config = dict(
    num_hidden_layers=16,
    num_attention_heads=2,
    rope_theta=10000.0,
    rope_fraction=1.0,
    qk_norm=False,
    init='normal',
    init_std_qkv=0.0605,
    init_std_o=0.0,
    init_std_up=0.0605,
    beta1=0.9,
    final_lr_fraction=0.0,
    batch_tokens=32768,
    doc_mask=False,
)
MLP neurons of a small language model. Each row is named by its layer, matrix (gate and up: input weights) and neuron, and shows model dimensions 0-159. Each number is 500 + 25 x the weight over its row's rms, rounded and kept within 0 to 999. Numbers have three digits each. A neuron's up and down rows have the sign that makes its largest values positive.
After each neuron's rows, "fires on" lists the tokens most often at its 100 highest values on Wikipedia text that the model never trained on.

L4.gate35:473519488503493529520474506495471488499547518503477478501516493523511509477534593496483528548523540552515542492447484473521513492496512485502483535467512469500522531479477446551526487510462535506477530490495523488484512497499444503515496538502487519510542492488469477502503496485534522526518535525544451458517467500530494485502458491496508507514503515500506516501514530492475499481527477467526501518492514483533530482471472541506491509473507473494484484526541467449542488482484512
L4.up35:482523523455499528520544445472526436554458517522506491527499514528494552460524467476465494490513505491466516502512501510539472523498488498560503504511511525543500491542465537510476479466473507468502499494500471496501447468497494493483476500481524497508482498495466493508534509514485499524493474498477496512550473477465534544529492513498477453501502464507499481515548510536486496491493469474521453505485490501477519471450485526514493516496492527477515494484467504461445517526530478
fires on: " and"

L8.gate185:517452497514519512490510526528502498511537483516479527486500509507500449517441485483479487502474472511527519472491520488505489496563544464519475512503521512478486489504508511472510499568485488543536514543477509505502463476501477494536487482533470481506492476507505492503473524489521462538496461555523494506554490516491463521486506515511470524506498483485539482458479502521514491494550502475449460452482452539504518496469475482462486504549522488516522531462535468495530471487515506
L8.up185:485521477510521513495454547534463495480502503513475486496499495495486482469521528514517477528515503528494495522499512507516481525494533500550517477489542437517519505480457515485529482466495510506494516521555499503463502485493541514547495480514502502520490468477502497471522480493534504487499490480527520486514520508461471522472548534482525492491473505483519531543538488479552538510561495432494542457514459510513527502468557481490475529512521475470534512514488467503491552474512501
fires on: ",", ":", " /", ".", "aged", "N"

L12.gate389:443505510480477511482526445498460535487489471481488478538500472509459525484476547516525495525483497493470544466524528522469514506518498550505470508591514498494517453547461485516493538536518504506499509535503512497527500484530495483486494466490529498491507516532507477481513482517504547511505478488511524444522524518491521460533519485454513498526493487474528485547530470484511556479509499478482484500461543502523493485518510511524539493495495525484518538493514514507493456489485486
L12.up389:470529482504512533462492458548477522495497485498444470523489494519467522475465523493493477500499487500509535482513517494502509518515527507516543480508503511560488477480474552424507531492492472512499519513536504481504485498504475462506516531459514530489509489487471501557521497495537526479498540499471496452499540498498507477525514455467529485510507488507537516491491497548515512476517469497501491503509472518539510489532451535513481476513490528510582523528485500530453486500543487
fires on: " ", " de", ".", " un"

L2.gate163:470502498516489495459477506452468471529507502504487475489499487497539514481548546486540489468520468558501505529476537524505521485491529517503486505501510525472544499538530544499486450513439505507507503462518492480487479477464551528518491496518517494500495515482512519498512488492490522492507499491490479489510525467490475486452459473520523513509511509517518474486538526465501467543481452517481494538480489498510473516543549471482496509444500488512492495505534568481506451554499526
L2.up163:441533507501489503548463506464448505489491512512484488484496463515559506515511564469525465497515493536499524515500477503500460511510490478533506519486487529474510464510493543481497510533442515508503507497507496472467490491496539510525474502511529485475485497475539528493496542479485494499507500483519528508519524480526502532486456448487540516509522506500497464457532553499491484508472481495480513535492477516494496482531548458457439508465467502456505519493525504520528459524468517
fires on: " Art", " Rock", " rock", " Music", " guitar", " Uni"

L5.gate359:522507486465487515537512504489500464554538436472528525534541482495527459486498500443511509476488498507483516492518454493512488514482546481544541542496515474519518515543453541499505550478499536492495494494503497510483487468478497508504501519451432497546515530496462475499522496507489496506512497498475488527484511536494494528480501486515495570531475477498514517495500449461494482472504510506511492461500495504466459487453519507514504538465512492466524480526477492494510477517462493
L5.up359:522500509488474488525494550466482501477525445502489527504538506478512487465497457506498510492504483479519492519517495452473504514525521501526479536463468477559507468532493482470550561523509518510489523541477492514484490495506540564507536503468455515528521558465502487506482528501509494537511538501436529521498496484445465518506480531542508524501471467520499505493522487459476530511516510545505523541512506476504472482492491502499488535510536506487504499468465496522512484502477488
fires on: ":", " Robert", ",", " Henry", " Jerry", " Samuel"

L11.gate334:519510458428503506518492487523500479476499479458507472510562502492452570515553467535515486523471502495543508484480502504463533519480488477521500540558463462520533508528513527491540474475434502501483492504513502493466501500488482525493523494484469538527525524543481517516547492463528514504509503472477461480474508505482467496511519483481497501470502456482495486529490497488494472497490510490443496505481483498528509516533496531489525494553494517491518479499462494528489481495530484
L11.up334:461509463516482472561525484487472503521504501426502541501540499522525527471534498530501486542496519521475498503516507491520504504500498485491478563524522487495526547500522531487478512526504493455468525520499516526517522522458513509508497532453489503478455485483516426455527498481504528505464527472493510484465516475525537472512504445496438482465534511507486503482488507492516502496517478457479492525530469477502539505474506504494487513520511517505487481507485522507466487542537465
fires on: " S", "s", " "

L12.gate386:481503536509499499501466445526565491468493478501527533492429505485442506524456510487483535517501512470504525509531523458479516452514521496524489490462535495536542525526486513485474458451492501542516488512503513497496523497478494465504524510496508493476479509468495519496494473508581511499537481511463517465494482527493476501486475503522429504483504504497503479514493515478518499498495463525475520475504504509525512485506504517455552517533509483506520496467472457475473529496512461
L12.up386:496539508507441482482503494490528526556482507447491435521528492523469464479495502512505514477497551475509510493514496518439498457477523501500456489457488496510467547502484522451516481494488495525516490488531475496495491500528538496518464468483497524479507532506466518545477502506524524456517499525513461471477453524461490487499527520497520479523494521514478490497490505462540495485503454539498495477488523493416541546518494481501501486523490510490518497512477499495514512497476544
fires on: " |", "cre", ";"

L10.gate8:488480480501453504491524450486450505506492443482455536478497527460492483491500470526530499465466519504474492501516483500442486535491529537543510518471497473484537442502470504493490549473514549532506484476516522500519509498451490541475481485503529489483494535516509498538470488463525492499489498481503484515509512482524491514466535491457479472527500503480442490476500506520548479524499516473496454507483480505506505485503478511522516475530466489576498502528477481484468512466506488
L10.up8:487454506504516501490503524529487471521498443493491508538471513503494485540521493449490473515552509514521496490510515484513487506460499491524500481495485506487497551479474521468485473532484443494478524449471500483482489516464447493486510554500508516539509502483477507501477480468490495532506517507447485495464523487535544499473499467513514505515488459498489507491484474526506522477489449535481483495517465455523479509493471559492517494531506495555490470504496464461468501510512420
fires on: " ", " ("

L3.gate502:474488497501534491498494496486504499479525478492471519530489486495518540441542486488535492537499485486521466494502443499486524519530497498488476470503486501509508505500474492484490505533491495424537510495529538514495470473493515489488474476544504501528479474541512527483471482478496503501473524557494535492467495524489505447495581538554506500529528500473492503497514539508496511447519455490498514514518524467459470523520525524496527514520503449472478556516476464485509502479479517
L3.up502:515532520542511473518499533479501470500522447443543523514487502547498501503535487451527501495504471475521491510538477488503513478514485498503481503463520528496514477514499543504460520508506479509513497472516467493482524480426520522505523554509471526483480489500514506493501478480499503491480476540511516502517511477539484528560525526527564526494492471510494540511505473502488513422495487482469520529501521475484529497441529487507480515532485564494525495503478476471506503483504474
fires on: ",", "9", "8", "3", "1"

L5.gate87:536483454509478491522514508546536477508532462460502536494526515491511531499513475470492467446502474481500491466489499507485509471564495498497537522538525503500506528512486563514541487512487493499526529455507557501489491506488542504492512491484471524498493489533441525491513469456521486511515487533473478503472524489492527531508453541497462506512505475554474487512515523531513461461478511475525495471475544490481490544534506488482488513468493476463495506497466488458480482517491499
L5.up87:514488474524477526439515508442482474475482496522503511527540560507491518505495502465515469473505491492490486484509514499437525494535504494484493490536526446483469510503484508485517512495517493484491519481474521517498485459494500520534506478524476568493490527552468532529526507536516441522507444494498473515533513467469522540523497505507485534524489488468492500458471515496505506540464504540523486512554496518474510486523487484523467516498447488484485503494478530481481459483477475
fires on: ":", "-", "2"

L10.gate192:497533520504548485489497498499495516494499517493474498517434484485471522509493497542515513560503493506512465486490487506512511478491453505519476494530497542507509515504518499546520514480538496454507517488467513482480510483496470462509484503504469466533476460503522462470529527474497473473536512523492468524482510544515477529485488497500461460506473464535483499498476452441529490477497522485493500616476522460510505500541492494510510501534541509474481506477484508504530498519528503
L10.up192:484456490483474507438476447561473508510523463511481525476508500494496497457482483496532466470531482476468489522473514490466521494488487518479481484519520499493516428484485507538467527513469524479520506459524512460513503534495481474531503502503507465511485491497528532506505470527518493462515455446494475492493476506514497520508465475499510514505563486472535534497538505517524518541471510540496492505521494495514532498542521482503518497493511504455515506463499503457487470551454470
fires on: "\n"

L5.gate151:503535521486481536482491516487495510451503508462491516467508493561538474492510498509487527524514487482482463516474521514477525473510496504521471512503520533484529489504511521481526485516480511509475461491520521479547469502493537486534490445533509517559488435466492524480536504442484545503516480490486494509485517520475442485523510492515532489488436523491493493479532488507457486475487521486469527531455499525522520477499482476529497514529473541533471571497519513500482521512505498
L5.up151:492534508517460519548482504468496472523438491446500488504537500520541441554504492479475479494477485492512485539511484514537466472490462527543488516526514492489523508474515471509491519447511536455506505495509495532477474505502477509511535497498456547507514477464513483514525506514506557524492486485479484504473501536502466515530503486475540552469496492529499476467525488473468465522506552493471508514457528484482493518490458482467505504505459520516486491511488480488541499509504531
fires on: "0", "9"

L11.gate167:456492497526535475513519505512507526520536499498524487510512459465508519506492536524482541496481505471550494510480516516487481493482511485533479517482528502498508506485513498472508423497491502473504541474471538453484483508498479546544472463515486501541542490484445501486514478502478522504516466506495493497498480479559520521490464460472507525516523514523536490493501525521544502495555459464511519508475525524541483482524487525490526512511493541462502557501515463471529477471470459
L11.up167:517539495491520504446517540494510525478509506518497507487484533504502475436530534479482485468499512497511502578511467529527554467488493500462520470479492489477503470492508534496558444521539498487455501482526465521494503445474512541528481489486482491495491542513504519461549505508467492518497484479481517534514467482544480505551531495527497525492483505509502490491507520497471553542485497523492511495482501522508472482512531494543498506499462478500511517504462534500535524501455501
fires on: "2", "1", "0", "9"

L3.gate438:477506512478490506497510428484526495478480510447518497517493507493498530513476457516528502486465502485502482499496539527461450533482494502517517506497480468479522461524455485452502490475492482511477488507519519515455555473497503520497492481486514493463468492493423462490471503513482529486561529497499535474486472524521486530485458506502519485523528525491506518505478529471494529497513516529458442464474510500520484558513543491532522472519504503522497526471481492518444482483507486
L3.up438:511515541528461500508479417511471500519537502470467467521478483496463507487471516492510480531511485506540538477538478466525464498439436532493511483521512503488468463462471487522440487533476486453502501494504504521505510504511461489501528485498500450525495527482457494503492497537475494502517532478538527440517523486503499464506498498514502495553479506508479481472489505471474533492496470482469478462502491515542545494490487506516481492492527494491518522500488509464528531499492471
fires on: " "

L4.gate488:538500518498486520476523467509470493500523478489505545547497515504511467525526479491530511490533476493529505495501505492493459506491497512509481559495457515451504533512485509498471468532462493566465505483466470509496549518525506478499495509500453510473460505473485500532491493484533523504507504462493516481510500529503496522473537488451479494500506503542422491476516531479510499485537496503511485475528530517538537515521460478494511465526446480466484553474462490515456494489480464
L4.up488:454513540495492501535510482472509502528500492499505460522510552476547467527520533514496498523526502512501484499509505491499488515508560513505518499528482530481510536498474485525469510524480543525487477476483534509486490501478522485525503503508508513508489458454490492489448549498510460473488554477534469541504498480475523515521447454530499490489502475497488476501506508480560517511475473552489515489487465480515532502487496537511514489516593542519518472487493541476519528477525502
fires on: " ", "$"

L7.gate484:498536469472507468530519469515480486547515479473489489509509545510516537481499517548513502474507520496491526515483453536512521525479492479476533512493499520497535477516562499511562507535527510491509468510538572502517463476530531554490503465493505511521525469516522486518471540477510506518519478546506499502526479508474535499495512514504560501480512540512501496489499515486501490472496518463548471478546499502504509493484482547495548514528476478495493498508517540476471469469450521
L7.up484:465531499503487498523499484538501500507506468460465475541484504499525493501491487532544470515547540496440471501511475489471476487489506464497528472510497495488519517507512479522540541511498521487532486486526549441500491501559481536503480472462546486496532521493486495490463513413494519493505488507514501471536511512512479484535499496461506493481492529530540474485486522495498519456513534463547503456546478468497519478514490514503534524530498526489499483517520512491472479448484499
fires on: "–", "-"

L3.gate18:449532477472525512462447500496503483487489516507524479475489492466513495498482521484484473528480469533507499502496515459504490485527501487536488496505539530545569514523493466504484494510492500499483470473523457505574504493450533482513449509560468463553519447490511495511501521440498479504492514497525489528457503490469488499518497491529509547520472521504514511503530503479460495475490511471516524500504468499488535537508563507496520481549516518513480497473501484506499514474492468
L3.up18:474524521482459517507437545504431469535480493487492459480516491466525502476470490472484502539503451493468536541486509498509511517535513489500486467491489562501497500468512477514475481515471553502501488505510497482532494501487504468514492520499498487519479491499467470452507467450551503525464499506480473511461506505526511470528480489487506530515451527505532538472467511477510498476495523467486547537498473469503518476509516516478432505533534501471525514493491488512522514506498465
fires on: "0"

L8.gate254:503522522506469487502522546516475479481518502477488484508457514523487443538474510536473438530501485495504524478519527511485477550442531511510535450504474457488518523474496536522499471552528528526507531481499504503518465504498534489537518491522521496494485495492520513454500514494488499541471498524538511482486527451481488543540512532471533456484508502486547479471489512528484545495473479514489503493510470496470562503475505549491482518498483513504538508492494531480489501531523486
L8.up254:480527480521511469481490573501480517485510506455485466507492545551486422517510502535518483515488496475470510522535530533498489515452507545521545497504498478479503511509518531503451450497513493511529529486511524507509462471503508520521515468484515508509484517458530484455477467486497487513489490505524498469520511478511504518484528500460517490516498475511495520480518485553506502497457524505461512466504469530501545506449504548488482549523463479470515509490533529494493498554516487
fires on: ":", "born", " on", " office", "N"

L4.gate10:450475465503497476500537511474531462483564510546515518494498529524541477485491492519502564522473498537491519453504512500527472516517576475501505547514517499522512531509516477476494473520511554521505510460503505501484478495499444518533521509480526521497503536459508497496514515456514503491502493515515523522474421467522491519519481513518506473512510436529507509475509500517526513499522528507505486509540445501526538487499516503487497448499488489469473507479512483505486500540503479
L4.up10:519480510521495509485494488496524499496452513503507508516553565529539560500450510463519530516539541503479499504490517483482529520509480500513529495500489539499479474495466505511547484475536511476512495502543508468502521443504511506451522442471532509523475527497456505501538483517476517476501446517522493469503483502541515520498527509475464487507492511496475469528557499493430504505470523495489503520493502518438498473507502518485483520479511528485495525529510523532481507519540473
fires on: " and", ",", "°", "9", "1", "0"

L8.gate380:435466475485474518524508512534464510484563502539440538517470527494507487514497525506491492478519474520444533512516531516475494481513524534490493481494524482505451517492462553506536508512511481507534481563481489497464475470546467474531468487485454456537503496471529484484533520435521515503532469499525498511504491490500484539478509501482501520544492519516510524480492504486491553499529505476484538511487473504494512519528491477482475527514507504464542490500507487501501500485507521
L8.up380:507496539527438482492492518552487479477483488529489495482482510518475474486502481527506514466497524517491459501507511483481472488504472519492482514505458486469481500466502556471524516503461533440518492520501479490517443474473507512493481487508466481509509452476528447549518521514549537525512521483519512469530504493511465528497501515506509498517486459475485546506471472517527495543556520479480533529458500503557479517506500476517470506521463531520499455483499506508518496501478451
fires on: " |", ":", ".", " of", "aged"

L10.gate359:542476530512505493514524483493466534499493488463486492483452511535464505493504498495507496506510513526449535511487479469518514484489465494503459510507456486489497465529510501551491505567506505480509491500485496504493505496480485471547563531530468510502487477509507525498516480519450518502454477474494477487495458534518501541509473512545503498527551467553532493523496472504506492458514477515509508530484489521501503525535541474557488448517515525471509446452497496457490507515511473
L10.up359:480511522488515539490496494531480491513523497510474516513465460496470469482510489514537524494500548536496483553462504466455491456529450494462479493515486509467516461468531482512522480455488526450518514454502529532490543526478465489517540459526532490534499484493525489495553460493473515494524464493475510471518497539482445535497450489541488568502519496479488518497504495476511501497508478503508486503484482475511481493513522467521535527521474521483488506457490512531486489508493498
fires on: "\n"

L2.gate330:500459518513452478533464526526494485490543477499452520439461533494487492468486550519507533511548471536477499526501493517498505527494483515471476548510553539523488536484534560528456559490495509469471514481502484512513471509503509489492493498536483502516507470480522504509541513493491510482528466500509529500516479480527504500472460475486528489495511467479491513504518510453501532520515472549518464529502524520500503502511513476491506558493523526475530481513487520521536477542473493
L2.up330:526498466524512463503460542517472533503462480501497512510507503476519427505499481468522530457510497546514482541523503517507499477510494461492496496551517529500496498506507514480489514495483468500535511516480526469507485561491506504531454525508485531524478489527517508498515518509482505515501524514477520472469499567473553518492526486487462503498544490508539478527536491461462463499477448495472497446495514509482486506469528517526496503523454527492507511493527483579512502498520525
fires on: "’", " Ri", " Rock", " Ru", " rock", " Love"

L7.gate501:450493509525553493519527495525472526523472449477481457457502511477488514495515480509508445503470521474496495476509541503503478476498503492525570468502497484482538525489488495505497465488540450552496543500496526497517509486513525532527464507480511496512515500536484527477515500487586525493521476489503534476535465514498483493501484494525510447503506467462495485500499503515501535500484454497506500508475503503512497478558482471484548467551455479505461473503501520496506471498483519
L7.up501:480533474568499462484511507488508512518505514472473509514546480534497504459539514520526516499508515498527531509485503502483513551501462497520518496515464437471529507465508507469489521520492491486464484518527525510486510503492489472476453513528501523517517501481523528471487470485504487431477506524541527487493467517454477480472517503514503518513553467513524554484489476495532479506474502483505504578530515493519526500497467455499519492551483475546483505495476475496486461469516469
fires on: "-", "/"

L5.gate280:525479530518487506469483484502469508516498510550513523531514469491482468520509497478515491517503531529494467526490494504544500490511492486507494493485555485501473487505504482464449515574480496440498512481488491516505521527474528496502464510544485500496502482503510454489518523486573535461513509505525473495481479486509467510462481517520464489516501462507460484547537478486502534468526504454508502555522510505503459538536481492486505548487530500529527495547484473473468496526536465
L5.up280:519479556509504503500480460492504519519462468523530509546484499544479542460458451497491464494474520512527478540542490508502473494447458492517485523494542484514484522530464503483472495518450487479448480531526505490511475527457515484492485513512491491497514486509482494554469534483511523456499530480499526524482512474506528502508477513469544473511492499515506502516562498528456507480507515461523476488514519533483503489544488480525477530497509476506510555485466517490506535508528534
fires on: " who", " of", " and", "6", " Votes", "%"

L5.gate120:518484503496493448493466495538535463529517461482508506482511495503485509460549490528494529503496496528492462527450460501508481497484489476533515545497531471526505517502514521474488494494473478469479467520483499479484461530540475511473509533468504553523477522530509487503507466468547459477495530539528488526470481515491509468524447519500511499563519539481473503486507474518509514487487496456513453500539532486473534502556500486493468473498534501508505507508531528493457485536478513
L5.up120:475475500522453501487489484504489458482519453474540501500527484491479545476554488530498520515509506492510504453480499450470494461526536544581499502475539504518494513518486491477490516483506530504500537511493523479491460538528458495499494532506507533475477502519508487501531502494519449485524524501523507501460533509473454483535480478509467511571515482521464506495546495509511515475464530480501523500519528530523496494501508459467465461480457455513495494518497491472471506507498490
fires on: " =", "4", " H", "8", "2", "OC"

L7.gate49:514488509503542502499478471478512504504510504518513498487476461484484517497520556488474516535491553544497468463459536521536447555463494489502473545460535484473494524510496497507480538495515504474507491467497519470461486508544468534507514512485481501510538496527455500448487488491508502486483534520494494493521493511533462537562517514515532536516505528482527566524487502472452510486468547487488477527536459478506503496505508536490503527545507511501536525501486494498508482508518514
L7.up49:483503541562502476473525514460479508526479537531508492506505489517496521485512470479576482504465482492535534486514512486499501520448482439522518478506513493476526512504502520477517475474430527522483478515499514504490439528528467478530467490474459499490442512497508520498485489474534476527489539478513562518521478470498455514531460520511505558485489500491501517495480473526456472473518508512517460476486485511496507475487520508512519496529508496498521469529476484513471495494500476
fires on: " and", "á", "B", " &", "ár", "ə"

L7.gate423:491483522528506501543539436492555442500488498525531459512522506481509493509495452498483468508479520484491523494506528508473499500477542464494509492514471531485486524507490544538500496515497516523499483515502483475505496469529543505563474451453477493497565551527497489500537524543496489516473481527511498480510492492508508518466488469474502499538487507545494495496531516536535462528452500513530452472512507502499499497529517508496467470485490518487468519467465498472485491541469474
L7.up423:480482495492475548471521501491529482521502469520508528521538480415473466464507499488504505494534498488504488471510481467488491488524532523517542524505537499498478512449490489518511509460495476501530552427484498501506535516490497487488484487475495544493528491526498525495534484497448494506484490474480527530515491500510533557494516553480497511546474519475518482482513476492524491499461529523517449479542512483475532488537485493504517451470477493482491503495521500475502533506492430
fires on: "1", "3", "2", " ", "7"

L10.gate307:525520500539505514479464523484451445506505523483485476463488556491509494534493535479530522485501545491473491499480520485485472531522501490503521474471489463513502503485503504572498561488464498491497462466465532492473470485506513510455531526479465534504499509509455496505544560520488471475519480487487481527488513479484474515486512524508486489505483492494516492497498484479501480500516518505489490513497478463510493538465518529542476555501496473466528501524483549481550430526512518
L10.up307:521531485545455504521479483451456470482513547518483465493518533501515463489570536460522484489506504491504473508468500515510467529543486481491503482497527507529495460515498491489500505478503505518537482486532521477448519527493486525503533507540509497531482447550530501533522474480501477495492488521501527509470520513484476521502520510448515527512517523511509522458490474496530491500464477503471498480521493437522513518506507543529486512512507505458551466505476524530520460517542528
fires on: "P", ":", "mi", ";", ","

L3.gate294:481493487524528488518469530529503504499553518482463494433488432505503467503519525478500470532492495513507522488512506491521453482498515515547516509512515468497494529459513524506518524533465528507473489492473545481458543513462507495488502497481482483505490473521531535534486511466482478491452473481539470492474505492517496515567495480498484476512453485481503504524479472490465478475515496513462513457512483494492517472502509503459534517487467487498481512490459493477570569506502497
L3.up294:517503497467476501482494492519456522505500495504522526439456483527540510520504478454451470488532507478488517490497532476516507453502488464523480506536512481491476489438499514499532476545488539536508482490488524498482549517467454493482493515495507475520527490509476519487509497488526546505478493469567512486469498519525510520511521494524487507500501492544503502517501544492481491466473516515493504485548459508498524461496530511457501469525442465524511473471487531507558510463536478
fires on: " War", "qui", " Gu", " years", " would", " date"

L8.gate354:524533483477496486516469486508497524457503482469516531505511466518545532507508514505513501494478477456528489498469594511481521561473504495546515483513534465498535481540516511461464539513540498478498480453489504485478522475489526521532530488504446460527504489489501524505548520450520496506506465466525503493518516472470501530496493476508505504512516488499478549488511496504536531485529482467500475541486495532473523499462500502513499500504520498529509507498491490507544502568533485
L8.up354:546486466476498498541444486552492486483463453466551514522517502462542511493511530494520491524507521489489492517504497514435507549491469478545499511492525481479503524459534545502471487509551544520490500490484479530525504524501536513523525517483487510481456457495501508522546517457523547500537505448499470539498533474500502495526504448489494493472479524471488515522491464488518493482511494491517497491492516506510474475541487485498510466494547498541492516504468466504507510527508485
fires on: "s", "d", " South", " Website", "f", "t"

L4.gate396:504524550518492546508495480508549510520432501524506497467529534536532485479460514510483493497493469444465478517504567533496536513513519506501492499511488546487512489494504509485496463512533516486520445482480505493503487509501532464500484495552557441531454494530473492499516504462573527535462507529514473481525506507544453493520497480462515504512484474544521477472505501471498479497493506494480518504499489507511537458488499475495483504516501538520494467489472503505500504506488490
L4.up396:453519531489480500478514480507536508479448493525528469477513474502506493498474473443492542525445496487518470467473494461533546513514484513518495500512537557490532498488510507514507455487478461488515489469533474481518508485474522515519517514508517502519490512477494533482497528487457538497456470513501503468472477475576478510519502510480532542471483498509473492524517530527482490471464514493489515509518487508470478475484494523481529490545499515511512480544489454547500506470494435
fires on: "0"

L2.gate36:484496525511537501510485542482514523478468492460496465520498476476508457465500505479463509555508484465542527496513504498481506526494467515444485504501491540543532463520499489499498499495508493513506513494496512522513466484536502487538539483523488512527434496480507481472485471494501514487524434554486501527469477523501496446443526499527491457501486501467508529538523488467445536540503544496528517502514463464452512499496499533487508532509517484490476480519468484506496507508527530
L2.up36:498482529513540514510468523540491506490505471484519517508487460517526520493495546486515497482506462538528480558487504504529479484488522529483471500448547514480468484518495533501456489494496529491497513509461514498498505517521494478501548461470471506503509511537504509456515536522470511505448461532546482508514506519476480496528501538519524550530510470501493565526498498498561500527509453519505510509510541491529529523467531482506477530508484492531516505549509506453453489517499468
fires on: "9", "year"

L11.gate461:487505493521500491471493491531493550513500447493514504497472523506512486507519514474524525492507499498499494478458503484460538483491502530531462526482502511500452536499525491589496555539505484479493516501482511477493475474507459494500579528508478542530513464514499518524523508533557498506522491486459500497501493514497492476510484478543469482508513458519439481499545475487484481483512509497451466539517486520544477510476472506516528494524521542471529497520485504498488492552491526
L11.up461:508548471473494519454476467503515512517532511482500480449485524528518481511501503504507485525471530498473518514505533517505493497496468444528490467516470496483483460487513471520589532502486502478477477466509527540500510478508491496506535561504507508526460523554519542526526494502506525508510493508489503476481483512498471492488448465474511540515476465504475500477496494522480502515546484489487527549522470486515520528484531477509499446473473548525474502503511485493520557536483511
fires on: "\n", " UTC", " in"

L12.gate329:483457515487455496543516502524484516542480526534505524455467486494462481508480509471519461507448558469486497519492446522459524513471520494498495521483487489503523489461516501530511481516488551473487548474513489495522497497528483502501547487503534498448466515513494507486524542537475532463488493472461513493468507503542480510491494477540519513525463503553525522476518506505489517469476491557480536530507504490519514535518556483532471499510508517466492498490490513489534515494476469
L12.up329:513562494492498495506498491526478522523522505510475494485493451516506458496519456496460493493525481515490471511509504511470435417473484503510491503499502512495511509525540503515513484510485472438518459488448509497478510539509500447477539537466467487531521533503486512488489508479479458510493478494528559489462476572498478470480482529513501517486538483529491510510494498507501490498493490474486484558478527451512501554493499512471537488521498512529496508479526520517533534499498503
fires on: "\n", " ="

L10.gate277:481512518473467512535527485512484534516486511498474487533524522531514521555516515502505508463511520497494483496490543475527518541510488496467538494458512504482516444523524518534490457530571525526442484468530531500495517507492494518521470451541526501520547506554522509507488439470556504484523477483501503476514495520513487478510492512552509505531487471458492464509503514483478476506521458525538489500515516494528511464534482517481507536538492499516465511513505504514479486498467501
L10.up277:478510500495499513520515518495512480534495507497469534511495539498510473524519539489492496468528513547505476501486485494497490501499514447497503523525487532546543424503477503476508489536538518514483526482487494474468489467443432519510510499511532525487511457530496497525462506498490481483521509488492533491528485472510520504544469516500494442515535491486490462528468530492475456516541478531524535515517464464547499479484505430482499515538483477516464499528527459486520496493495497
fires on: "–", "-", "/", " ", "der"

L10.gate232:494535447513498543460544503560493510505517480500502528519468501522487491501516472511473542530515525483497473498503511452523514517527476497517463464535482513506525510520494507569519538503511540455484501485477482488519489477460485468527480560512477510513529496495502482482515503455490504489538485501517484517503467512497480488494474538510486535506507551490513477496489508517531494468500497526536490532511494499508512536543570490567516465506568542480520468486495489490480506498501508
L10.up232:503514458490488539496549497500486520513517457509461499488496518492469466498522475482513530499504531505513510458491529475502508505520484468518479459557494497504484460514513520505514513493498501481504514480498524511516533479516467475506525519551482489507505515517502471525492491490513465453527437503520469493495481505479482531472478506520490554547488520516485457470519457490522483487535471538514485545465569504493484504507529496547540487523521484496549497517493468508433494531544541
fires on: "\n"

L5.gate81:527518479469479502477462454542495502503525417509473487495493475524524545505517465482485483481513455470508478466515503513443469529481466484551549481468517440544499501484506482511477469526483482514527484462525478516501507534505522482499510526482485536512515488552510510471515476505521528502515486541489478461459523481487498492488504534472546503500510510532475467515477514509458480475466524544519506516530502517475530536511498509477500484531497490493538524502483483481496513498461509
L5.up81:521515497489466490452445486518509469504463454525492492520484495515485497516526504482494485483519451486483510453495536516500476487491470481509548468467506468503503475519527481464522494472488468469524481461523509514501496498517474512516510522520474532490511476512538550483519504484480504497493507514474449471497554488481480523484526548504569478510506478542504459514476469535484479470471481561523495509564521491489512518522461481511477507529550484520541512501521464478497491493471498
fires on: " =", ":", " –", " —"

L2.gate385:476488485477516504508477514471534467525552452453476503469475515485508499480493483518477548486467519536498528503478486481507444517485485498514490475524473534476501497536472481494514507503483506534475486507481463466476495445475504492530520484482539530518509494497460520471518508476502548526484494568469495488483529545517511540501524480531482514540512513491468516494495511538530494513501501515455507490525562516517496579489513519464485492494524457500497508474477467505456518493495476
L2.up385:467512555509498496500483476430503530504437467490497502449501455525518481470515506538484536476500527512526509477531489467500498485507499524552518483453531520500497455519528455566516494455508517525539507499481488529525511475531499478500480502509503496484493523519508528532486473506481476517497514510508541506497488509498466528500519486493513536522441554492467501499506535482540529470506493489439488489532538498485527522499506522455483532502472485489517505476490509476526503520507538
fires on: " |", "\n", ";", " does"